{
  "num_hidden_layers": 12,
  "hidden_size": 320,
  "num_attention_heads": 10,
  "num_key_value_heads": 5,
  "head_dim": 32,
  "intermediate_size": 640,
  "vocab_size": 2048,
  "hidden_act": "reglu",
  "norm": "rmsnorm",
  "norm_place": "pre",
  "norm_eps": 1e-06,
  "positions": "rope",
  "rope_theta": 10000.0,
  "rope_fraction": 1.0,
  "qk_norm": false,
  "attn_scale": 0.177,
  "bias": "none",
  "tie_word_embeddings": false,
  "parallel_block": false,
  "init": "normal",
  "init_std_qkv": 0.0357,
  "init_std_o": 0.0,
  "init_std_up": 0.0357,
  "init_std_down": 0.0,
  "optimizer": "muon_variant",
  "learning_rate": 0.00563,
  "weight_decay": 0.077,
  "lr_head": 0.00807,
  "max_grad_norm": 2.0,
  "warmup_steps": 200,
  "schedule": "wsd",
  "decay_fraction": 0.478,
  "decay_shape": "cos",
  "final_lr_fraction": 0.0,
  "batch_tokens": 32768,
  "max_seq_len": 384,
  "doc_mask": true,
  "z_loss": 1e-05,
  "train_tokens": 286300000,
  "max_steps": 8738,
  "dataset": "wikipedia_en"
}
MLP neurons of a small language model. Each row is named by its layer, matrix (down: output weights) and neuron, and shows model dimensions 32-159. Each number is 128 + 32 x the weight over its row's rms, rounded and kept within 0 to 255. Numbers have three digits each. A neuron's up and down rows have the sign that makes its largest values positive.
A block is one neuron, or neurons of one layer that tend to fire together. After each block is what it responds to, as a language model described it from the Wikipedia text at the highest values.

L4.down48:115171095143089118148175143196139129099148159153150081169116195120128114208114090142138135066124147193190104106148141142091195136100050101147139101141101118099124207132149185123141105104125107115113166152119136119117101107155081060084146115127135136154087107155153133077156101114089172199129075074132101141088119155121108186134160157164105126115115094098213150105112080158143113157084
L4.down52:107060194079092086179144117087164119156101163111147157098137113130189125143119148121178179173105107096153137159173177108145178104163138099104101097138170092116166116131086167119134100150184113126051112144138090093174154158081199083069138103160129063144154057192156081128111174080089152117147118151114103135076115122107169064126139133054158079169113070135060127153102089114108133118121
L4.down272:193118122216090132113095160161097199085132128097163076126162156110144162094107160091137124167141121123155100082174159160144163152144029136115118099155141167142114133146087168137135103156079126125143100138120143121166068097140144094171140146136096140176108087126127103127068170107130081073171155179134133180131089100043154110068121090087061115138102140073162228135145091115086163110098
L4.down284:139136089184142155125103143098106048185123133075157147099162102118117148086084145151124112104162094106158097127136126170115132149125128165124137175133164155112128141082143141094129137142127177120126126087101074164123164194114152169095126120088120126130104132115143099115096138149071114120162167138127185144112084111164165148110057106139087118106156130115157132175139068102110129180173
L4.down380:130077194099126122160128127171156124157133130136149122139138155097177123078142093115145131180124132129111153099112135105119113142143194139066114105139182093134101168154170091139114057172122128092100135149132121120110121109100184101090148041071121129102146064102115137091111125174095103151181160141104095098125148156116108045131168131174134025132123137133116109114170169079135036118136
L4.down464:093122096156125166087088086099170144108143095153149118150087187105154135145189096125084091151063168119136123122139093131146183123099115138156083155132133171095131192111140142113151132131110077099170170147144158134111138130159141098103129140139173103114070101130161182174098128155147127148127130082078085134150129129104100109107132085140149080189150154139078111157130111104128135168136
L4.down546:156131087116149184135156111138163166125133206143116138155115176102096094139165094144074113061121173064078101186144113114137114180098129145185151154208093120126169137105121164143159132113101153103121146124059124158111158157141175127091135143130107111088153145179145112110069156120170202154122191179134135160120118122090120146148149179143191177104171141182142138061117182154122129167099
L4.down564:124112134122144103120130128110088104126134131117135217187122193104153189141143096073151135130138135079164101098152064141164096157144168094147128183142124143096124180112066135108141124112176074124088023125159102112094137136125118147151120178123134120123126135124120084144125167196101159118131141137110104094143098113199152131130117101082131109175145137119053158108112117102115178163200
Description: Mid-word continuation fragments. Second pieces of words split into subword tokens, as in N+ot in Notable alumni headings, Ho+t in Billboard Hot, almo+st; sometimes whole words such as not or most.

L8.down461:094132092128133144087125099125093120131139112092151170157136084037140152092121050131158109152132137076153027068128135150129137116102151161137094141091080172143087119140131190102153088186159139118131122123119093098107143114139096154142137113109132139091071115085146160018132151143139179119110101166103161119151157205099156138089042136123101096084123138138151123136122153198124128100136
Description: Slot before main verb. Fires at the word just before an upcoming main verb, such as adverbs like briefly or later, auxiliaries like have or be, "to", and "who".

L7.down60:105128100094117131164092104115141083130141141114094122083166144141076115171186148072129145113119174124117123108126109103090081103083103089165172121061118201127112134195157146139115164115152074156148108134170114134070144110158120139070157112176087088090117179126184172148175166119129097157114116113097154178150152148176139099188098117199168131103167111124114139121113195086119180111162
L7.down109:100162182109143045126169140171142079128132164143083170074112141139074147145093126124160101125200182151111072143101130139146148172128145032110119130109146136126131123105151131164200132135139192123126114143175134104115171246154172075141135178189149083063096124120099075173077119093133096082128094126154145078107104160086109217101095096102135084108095124104094122138131102138102069144055
L7.down155:131155125154109142127101104095036107106175148183119093153060107122139097117070099109136146070155125136115163135123107180145138157104148027115137177125117194152129129112138173127069124136146167128095132110061136035149124122165141159078107088109094093112116118119144173162149079074175117138089107154197113133024150138073208131128119074102108152156109087138048185158170094151147102147113
L7.down202:125150140090104140133127144099081200182117110161145106164112126073142132076131081174091083170138116141111093088147113105171147179094099100138147104152073158153069142183144147182188118110140135114134112109125136096166112126158112116107076153104091074085127141130124128123154133152149107140151105146152143157143105119132108148194190173192175082147090123082134128128162145120166134054129
L7.down207:127086144123196124087091140140056119166158121159073207132150182171163089150039094149129114144103123139083138184107135111163115146080128152129147033115073076109132084062189098083118125156094120134089142114148124143133152168158091150145100152136129176136163085095194191152147108155138123155105118111156136182107123109145128127173103114109118168144091173099117084151112127170099109145145
L7.down230:116140115117049090114124193142146135145174160120117199088126135113184154098184127042133115138189151126132147131063086104105089130173124151170137110120106139076100129087147083097130148135122166162102106157112170141092079151113115147086111080137140169187151160142165114136161108138065136060101098060143136115186124126097152165153161180165151097172059124136149141119081120167130089127165
L7.down365:111189111096195130148145165045129186178100085106135180149162180159095171145183151096164076100116087113144113188160128141084110126088115110146127171195133144151098108118054126170141199148132068095088112109135201152087164114089121139145112180135131177116124091109198163142097173126203151231092133094074181113170148117116112103087042119135192108136151182159067124104093139107129111072123
L7.down510:126047109152130176087129170123134131128141140103141131113147165103129138113123145094134086135229125129127093151139170147141098119165057205114147112110132046124138167137101128133166123147098138119098124131115110176138144178107138115063090157203135137074187178101147106103029137152146104113103157117133124155119134100147113096091091178186154104194135074091115086079143133103115178130122
Description: Mid-word fragments in headers. Word-piece tokens inside a split word, strongest on "ot" of "Votes" in election-result table headers, also section headings and words like Cent-ur-y, Massachus-et-ts.

L4.down162:122162127132089125213115181096188098140138132120140184133118159150133159095144110166136096112077171125148106134110157100140137178100135144100149083079060148113122097094121150152133118074105104102157095150160098143156178174114176111127074127140141073157098120178035152121105124121137113171069146183161190137139141092125126185124120202116148121211120083158105181138042134080160107121094
L4.down246:153154089090156200099134084138150151155093065039122108147161097155149150169078094095124150176113189111126102092135153144176086105114141137103134119147110146151127128193129109208119179103125085080141168153129175152165158175143135109125164165110163167117126111164130140116149169151113103112119175142121135120166154138136124159143156114121110113095138046139101127157126133164130103120158
L4.down265:151213137172104174074064197167138113095116141121138012127131100154115130130122109080069113140094168173071103138152069116171112128137118150075135124093088196136077128123132133139113117134139134129153115149162176108171106103055120205140121118142127145086148179129130092142096164090213150137090155111185130155108174141154131114154139124076127086180110135142149155153113138148128125142153
L4.down307:150141151155143092124138105155112114059136140099165081137114137111055153156101129166128182079123129114150156139124137155085143069147080126142132086151116187050113156091116125157121127129182124116142152102155117112090102131145112168163127123129085158131090140127099102087097113154185157150121086120081126131096173148135077084099119131133143115167144047087122152122123111169118083100097
L4.down333:120168116106112146146142191168100195114138130162128131064141101120105137177119154057109106164118070181114147112095133117044159053118146078129143127100107124082093146138101153126121051191142123135103174093088174146089125218098125151166125110105125132173149149129132079091116116113194108112106087098129054148135120046080116153095135113102112125146131147137126135200076147056133095116150
L4.down533:133149153163121136204147106087142118071100111147142108077154118084115111170053104085169149103155116139118126034120140171086140097086188035103122175186107086143137174115032151086114126118076168148138133109110174129127127150078132076146080136143142132163112193090077121179144140131147107151143088129126161148103109135146100131123136159114124182148117081193134139089104130058138121169161
L4.down569:156158109112161118205115182148059093121166092157137095149140042185069114173106145152108174145149156097129139119150100075102164132169146161151127092109140155135119162192147097142157090104130145106088086151146100092133175115108097139171050090078103086093131182137093141134166176173124116158061150137141161146118090127157173123158129140105130131080105165120117074142138138121128135128119
L4.down593:145080116150024145097110180148161148151154152118087189179114205130113070100127155139144105165156138157152131105149174118187183152106169138129102130122134129179157107165075139083098099144097139096101091108053142171118136139129126081154139162076119141146148204137172117147162146158099170129125105132091124148133075120134070127138148115076157103137095106136157120109157126123133170131192
Description: Mid-word subword pieces. Second or later subword pieces inside words split by the tokenizer, strongest on "ot" in shot (shot him, shot put, snapshot, film was shot), also Votes, Ballot, Yeovil.

L7.down86:103146119144104116180118155126131182133129124100101125161146117099124110136159078033125157128137119180119145152098173098154164100128114147131174120196105128138134113182158121158177145117169151125111141084081162126202104100054122152134141164147161138178089160103111114098176087143164171133096092184108144163050159118148114133123129114097136127121130145125160133137129126156100103090166
L7.down92:141136135179173115142164146120125108157102154110076154142114150129101155064136125102071069116107150130143056215106125141098172089147141108112087163090160086073102088142130129103140090122159142124094114138101123150149110115130153133102136093140173163127153169178171215112130156177098204097131101120203119181109118119069181121121106100148106136117135103107098117138146177136097167162184
L7.down156:097103081110065110147134143135107140144167085089154097088142113145126160146141092159134124041158170104135170183175021100093117182114139126175172164092126132157124133185094123082157131100104152061149083164102125184152112095124111095124137095115178138125149128076165072122157154090080092097120096192107114128128084143169115142147117122111148114153176133108173057124136132109139114083131
L7.down215:179113137173137167107128105159105069109101146148089151090135129146128081127198173153087129155167114167134131063158128102126172098200157142190175157115159164103160137065107122133148149121144176142139154135121126169143152184105100137082100101151123146193079150162144132143116119142162098208127132095103087113124094133144110159096078138177153070146121121110102104100190141100113161129115
L7.down288:167126102131156149126136123172119133078145150101137093135083090154142169146152100112172127111092133098102132137120129117135076183157125091130117076100122160119109123149118152088084132126154143081145132135128132093163176144140140197170112115101134128147090180106068118121098137128062153131127169156112158096135125186144093151142065105120142107156127114125090126141196204081134159108155
L7.down391:153160150108153096147094140123166152136171119160110201114078205156190136090070109136146124146121138038107088188093169180141188143128113117147125127186156171152102145151124127134114147120208094143130107115123170082134127133134153119146167155107144161123144124079170135101124049132114155103105154122168192079139109125170075129121185136142134135103125125116128093128160090160157127135112
L7.down441:159107137197118163155075121135087120139138103120172134165124074068161109090149076122204091151113151203058136144131155128147173178109193134154124130132155110142107132109155061091086068076164108157156116083130130133138088109128177176106091162133121178050104155097106120153164172147127135116167126121171104164149148122155135152126116136124114154118121074144104196170096115124085202171073
L7.down543:095076100109182104140138137145214166153136161154142138171119165163137102082129128100139107149126126139127154091140145095118151101144098144169155065165180133102157163186136143103179106115146138115129156167085130200156108161146115105105164130152098180079119049184163077107114155149160159144136124149060138163124147058117117139066137197073067111072147135113101103146153126168173130136147
Description: Verb-introducing "to"/"cannot". Infinitive "to" or the "-ot" of cannot, just before a bare verb, after ability or willingness words, e.g. unable to, refusing to, cannot be.